config.yaml
rope_fraction: 1.0
bias: "none"
optimizer: "cautious_adamw"
learning_rate: 0.000853
warmup_steps: 237
z_loss: 1e-05
MLP neurons of a small language model. Each row is named by its layer, matrix (down: output weights) and neuron, and shows model dimensions 176-303. Each number is 200 + 30 x the weight over its row's rms, rounded and kept within 0 to 999. A neuron's up and down rows have the sign that makes its largest values positive.
After each neuron's rows, "fires before" lists the tokens most often just after its 100 highest values on Wikipedia text that the model never trained on.

L5.down301,170,233,178,177,178,200,187,204,250,220,149,191,195,214,229,196,136,224,219,238,199,183,179,229,199,203,181,187,165,162,181,242,228,174,127,192,226,224,208,194,172,177,208,166,193,205,203,175,196,188,231,226,180,260,195,215,232,227,233,165,100,201,192,173,189,179,208,166,178,254,205,224,220,143,219,214,200,229,217,200,178,196,174,204,181,212,203,202,182,252,191,214,153,187,235,218,234,149,205,214,201,225,237,224,143,175,169,217,305,186,205,208,236,224,237,191,172,207,163,209,157,173,206,169,185,177,257,186
fires before: "0", "1", "2", "3", " |"

L3.down662,176,154,221,173,219,176,127,224,175,251,146,202,252,199,235,190,187,184,230,227,227,231,218,187,197,183,187,174,217,181,159,229,184,167,194,215,174,209,196,159,120,194,254,179,201,214,222,214,182,212,216,229,181,227,179,220,208,181,167,176,195,251,185,176,163,241,214,177,151,182,166,233,228,223,189,220,231,144,243,199,135,227,187,182,203,219,176,204,211,159,221,225,194,214,155,162,257,189,217,180,195,173,242,276,172,187,201,182,132,179,160,205,176,131,258,202,223,238,196,198,184,200,176,224,188,253,225,216
fires before: " |", "===", "==", "=", "-", "–"

L5.down745,223,185,160,238,219,257,232,165,230,99,140,207,165,207,186,194,198,183,124,232,169,190,160,216,200,200,192,208,197,234,228,197,144,224,230,185,193,173,203,195,194,167,215,230,170,178,203,229,245,208,216,262,179,204,171,161,223,196,194,232,195,192,216,128,210,196,224,164,199,272,193,230,161,169,213,164,213,199,221,166,159,225,182,159,251,215,174,243,194,173,175,231,237,204,177,209,184,95,260,244,195,188,192,208,198,210,145,178,206,172,223,219,128,212,253,206,166,217,156,214,196,256,175,180,150,240,224,247
fires before: " is", " are", " was", " were"

L5.down1145,124,232,198,199,228,211,213,188,177,222,196,210,196,172,208,211,187,219,169,173,152,214,187,163,220,174,234,149,218,214,168,218,223,241,217,169,237,223,219,191,225,250,203,208,163,214,229,167,216,175,195,236,209,233,196,210,198,198,245,220,221,268,178,171,192,193,237,248,220,226,159,230,211,223,223,202,255,214,190,217,194,229,214,294,170,227,212,229,181,199,213,141,248,167,204,192,201,174,262,193,200,172,238,170,183,208,144,239,192,205,206,197,232,200,239,139,197,198,203,205,207,173,180,192,226,151,261,242
fires before: " to", " the", " in", " with", ",", " of"

L5.down372,124,208,204,175,214,164,247,235,211,261,207,145,151,110,208,190,179,197,185,186,205,217,156,187,228,224,190,218,206,182,205,263,158,203,129,195,195,206,176,169,195,215,205,204,154,207,209,231,149,199,211,204,223,214,223,175,234,203,159,220,220,227,178,243,159,171,151,218,190,160,233,203,228,227,162,157,171,216,187,229,214,189,218,229,224,184,260,218,224,223,176,213,186,219,210,227,182,177,155,219,150,116,203,162,189,229,171,169,192,165,195,196,149,187,215,221,161,155,183,194,167,209,224,232,216,172,213,211
fires before: " ", ",", " of", " and", ".\n\n"

L5.down156,202,161,292,205,201,209,194,188,149,184,174,186,208,177,224,213,226,197,210,148,220,186,222,211,140,183,184,211,188,218,187,195,220,174,161,207,160,191,158,183,183,195,167,193,235,171,223,176,201,232,147,223,215,283,185,180,163,217,223,182,192,165,229,190,161,233,194,232,201,195,209,177,153,162,180,186,178,181,242,186,193,183,192,227,136,248,185,200,185,188,223,183,182,194,188,175,225,210,253,235,245,175,195,183,164,144,184,196,204,208,184,201,150,179,126,168,160,240,194,180,135,257,223,234,229,263,208,203
fires before: "20", "19", "23", "21", " the"

L5.down1627,206,212,205,227,186,204,208,191,193,247,167,179,218,235,161,155,195,256,238,183,180,197,187,215,213,233,241,167,213,233,214,184,162,196,216,180,199,204,190,252,213,190,172,133,239,207,205,156,151,206,208,244,225,194,203,212,245,237,174,228,170,232,232,212,252,220,168,195,182,138,169,230,201,154,212,197,206,199,160,198,202,149,181,166,186,200,223,149,250,191,228,178,173,216,166,225,213,249,246,159,191,209,196,190,225,160,209,222,254,172,205,204,150,221,221,203,210,212,205,220,203,100,227,163,193,223,221,207
fires before: " ", "-", "2", "0", "1", "4"

L5.down481,201,215,201,204,301,189,258,174,168,213,199,237,187,218,264,240,227,185,240,199,200,217,219,201,259,200,259,191,200,238,198,129,179,187,209,186,214,211,215,163,231,242,200,222,189,238,196,150,220,198,198,233,163,170,212,194,166,190,209,192,223,208,152,226,173,187,175,151,220,285,223,230,218,231,198,179,225,210,217,189,216,222,214,222,162,221,224,209,188,248,182,202,171,190,205,191,204,191,204,270,191,162,261,224,229,263,182,189,193,154,222,197,157,236,195,159,239,146,222,219,206,198,182,195,210,159,248,195
fires before: " |", "%", "ga", " |\n", "\n"

L5.down1010,156,185,202,229,179,174,156,174,137,172,222,203,133,203,184,226,186,162,188,237,180,221,209,195,192,194,264,220,170,204,205,210,170,219,222,256,199,193,188,203,196,233,189,234,175,204,203,109,209,174,113,208,200,191,164,186,188,240,244,220,113,218,178,186,185,163,171,159,202,297,232,240,176,173,270,211,227,172,178,202,186,179,228,200,198,170,200,193,174,228,182,221,173,178,196,229,224,197,219,214,191,215,171,153,166,190,194,205,190,210,203,203,208,183,204,173,166,193,171,165,182,263,159,139,190,163,260,228
fires before: " |", " |\n"

L5.down1142,231,152,236,201,205,153,148,191,218,187,183,191,227,252,222,176,216,220,260,168,199,175,141,148,229,208,217,200,229,133,232,135,166,201,171,271,189,221,183,231,201,174,231,206,213,164,206,227,223,191,212,225,249,236,204,244,236,208,166,222,198,223,202,193,167,207,179,164,210,228,173,230,132,212,235,243,270,236,180,193,142,203,222,237,232,201,251,253,186,179,156,202,196,174,205,197,209,207,182,231,222,163,196,221,186,196,248,297,194,205,163,224,259,211,215,188,180,202,259,210,197,204,204,202,175,192,259,203
fires before: "-", "===", " ", "=="

L5.down48,224,219,214,207,224,168,236,208,200,194,181,181,196,212,210,183,188,165,228,163,156,218,200,223,252,202,174,210,182,229,198,239,178,220,155,211,211,199,208,218,212,195,185,168,215,197,180,180,186,209,214,190,189,235,169,219,194,239,162,234,154,205,239,183,207,191,194,206,171,210,196,199,220,265,195,153,220,227,223,194,177,179,229,195,170,163,188,125,199,170,207,260,162,208,232,223,269,239,188,197,175,192,229,282,216,214,189,157,194,202,201,243,164,210,261,176,219,154,209,212,167,237,179,190,200,222,235,204
fires before: " ", " to", ",", " of"

L5.down1341,183,151,227,168,177,183,166,173,214,173,193,233,219,219,178,197,173,193,164,221,178,227,220,205,194,153,187,178,216,188,183,151,229,201,235,175,170,183,190,170,198,217,195,227,196,208,175,171,176,159,210,209,217,160,173,181,252,222,206,184,235,196,207,227,165,223,217,205,272,196,214,191,218,164,148,194,169,179,226,207,191,252,222,241,173,236,147,207,149,222,167,238,157,261,200,204,205,232,213,187,191,209,218,184,186,187,178,195,195,205,195,185,182,246,234,204,199,218,251,226,238,260,242,228,188,211,144,191
fires before: " |", "–", ":", " to", " season", " on"

L3.down363,170,202,208,181,176,211,262,175,221,177,237,193,201,175,222,165,200,210,212,253,148,142,183,248,249,249,206,177,206,206,210,122,162,186,238,203,153,223,237,172,187,211,213,212,182,173,179,158,142,190,228,211,192,198,142,193,226,127,117,206,205,194,180,175,174,169,207,185,189,248,165,189,219,222,140,224,215,243,229,238,198,222,235,189,196,220,205,211,177,206,111,167,184,203,205,193,213,167,240,175,253,157,196,227,169,182,174,181,151,192,219,208,208,176,177,217,188,190,161,210,187,196,185,138,239,191,258,228
fires before: " are", " is", " were", " was", "."

L5.down487,235,171,232,144,199,199,209,244,150,218,241,177,218,217,194,237,197,227,187,180,263,246,240,178,236,171,205,207,165,202,141,166,207,199,202,132,186,147,179,170,145,184,185,185,165,215,188,191,188,225,178,167,213,204,209,170,204,205,206,170,143,176,184,241,219,184,172,181,202,218,181,219,238,182,223,155,186,240,231,216,168,166,231,175,132,172,173,189,250,227,191,235,196,214,166,152,195,164,173,224,198,161,251,219,190,131,188,187,172,195,150,192,192,178,243,187,153,193,188,177,186,181,207,214,217,233,256,209
fires before: " |", " as", ",", " |\n", " of"

L5.down384,217,204,201,195,179,228,224,211,165,168,127,180,146,232,205,203,217,210,239,208,155,214,228,218,186,194,239,216,167,172,207,200,244,190,182,208,196,168,190,181,174,155,210,159,155,216,207,191,187,205,183,176,231,218,194,194,177,159,199,207,211,226,223,195,217,200,206,233,183,167,225,215,209,228,183,182,225,146,182,205,203,215,191,203,229,170,246,196,197,210,171,250,172,179,141,203,233,149,195,204,193,197,194,191,166,205,206,223,183,217,203,194,190,201,217,218,164,195,192,211,230,216,226,185,204,226,178,196
fires before: "-", "|"

L5.down1487,163,160,171,146,234,180,180,190,205,167,213,208,201,236,185,174,181,192,223,174,210,136,202,200,171,227,221,203,194,243,169,184,249,202,219,201,214,193,215,184,211,185,161,173,216,135,221,218,184,197,150,212,198,220,211,198,255,222,213,194,200,229,224,211,196,213,206,238,153,251,176,202,199,188,181,218,263,253,185,224,235,145,191,164,212,186,216,222,214,220,160,189,178,254,222,185,239,213,168,165,209,218,183,174,186,209,176,175,240,184,224,237,216,229,200,229,166,163,217,174,240,158,178,186,203,213,238,182
fires before: " |", "1", ")", "6", "2"

L3.down938,189,146,185,242,177,162,245,253,221,218,174,165,217,177,167,186,156,180,213,183,199,228,220,160,211,213,163,194,193,211,172,196,219,195,147,214,147,179,233,165,153,196,185,240,211,223,172,219,226,180,194,231,208,231,179,200,203,263,184,179,199,204,159,187,160,215,222,226,220,186,185,201,222,159,201,186,202,189,251,179,203,180,250,223,177,136,195,247,206,157,221,175,212,201,201,201,173,209,203,221,215,205,212,236,222,151,210,182,141,171,182,188,200,179,207,169,176,259,183,113,213,202,200,181,223,197,204,214
fires before: ",", " the", " -"

L3.down1543,233,223,219,178,226,163,248,232,205,168,212,239,208,212,237,193,173,180,199,184,214,203,163,151,211,234,179,143,230,170,192,185,242,189,236,209,235,194,111,198,190,198,179,165,202,168,202,219,210,205,191,216,200,226,233,239,224,197,221,172,233,170,186,244,149,191,200,175,163,212,198,179,192,188,169,170,177,183,170,205,226,253,213,260,180,214,238,164,159,236,245,243,244,170,163,190,164,187,254,217,174,215,227,221,216,171,285,222,186,154,207,197,189,211,256,184,192,170,214,226,250,176,238,222,164,206,276,189
fires before: " |", " |\n", "0", " ", "1"

L5.down877,193,171,176,252,194,206,184,183,168,186,178,188,228,212,154,167,256,190,227,231,200,208,200,139,176,118,209,227,184,143,240,185,184,163,206,256,200,208,213,176,213,239,225,238,195,186,211,252,166,201,206,220,260,213,125,243,197,215,219,186,256,216,216,237,189,210,225,150,202,204,178,203,166,170,178,234,207,201,116,218,162,210,165,218,262,201,272,188,227,155,203,178,217,196,177,179,200,112,221,227,204,188,172,192,179,162,233,195,157,187,215,180,223,196,218,175,227,187,163,183,168,187,205,191,238,185,194,252
fires before: "|", "|---|---|\n", "|---|---|---|---|\n", "-"

L5.down200,226,221,188,200,194,190,221,156,202,184,194,223,159,200,208,211,196,170,204,145,203,238,222,158,192,198,216,194,191,231,188,254,258,225,200,175,190,186,210,199,213,194,192,212,232,197,221,230,197,182,245,237,227,151,203,195,125,217,174,216,253,210,215,231,226,162,205,189,195,180,215,224,184,210,214,228,264,195,204,199,178,196,198,231,210,186,203,188,191,192,171,197,214,203,241,164,228,183,229,169,163,223,200,233,278,236,175,180,184,235,223,217,158,191,198,194,187,166,125,180,206,198,185,176,209,189,178,172
fires before: ",", " he", " of", " "

L5.down94,187,212,179,164,218,201,187,146,164,162,214,245,252,199,233,247,187,196,170,213,168,195,217,169,187,195,205,213,203,193,247,221,190,190,238,256,221,159,169,232,211,178,189,201,219,213,204,154,153,173,238,176,171,185,213,144,207,162,186,257,208,154,203,201,175,171,163,192,155,240,148,163,240,145,212,208,219,234,233,160,186,160,235,190,208,198,181,165,158,238,153,198,173,209,253,218,248,221,165,201,226,154,240,205,178,167,176,239,246,180,212,174,193,95,204,201,192,182,157,169,206,249,274,195,158,191,277,156
fires before: " ", " |", " —", " |\n", "0", " —;"

L3.down596,167,205,172,257,181,264,203,166,185,221,184,260,212,206,226,207,206,225,196,183,213,176,218,150,182,241,189,171,182,145,174,187,245,203,217,184,203,212,179,198,240,249,219,175,212,226,223,185,187,186,196,214,215,178,244,179,222,223,198,146,177,291,163,195,175,183,219,206,157,192,169,235,222,181,164,212,243,173,204,233,203,198,177,215,175,243,145,256,165,242,178,209,216,241,213,185,190,155,194,219,202,206,220,118,210,171,170,222,173,153,208,188,212,217,208,235,170,174,160,157,209,173,210,242,176,205,179,193
fires before: " of", " in", " to"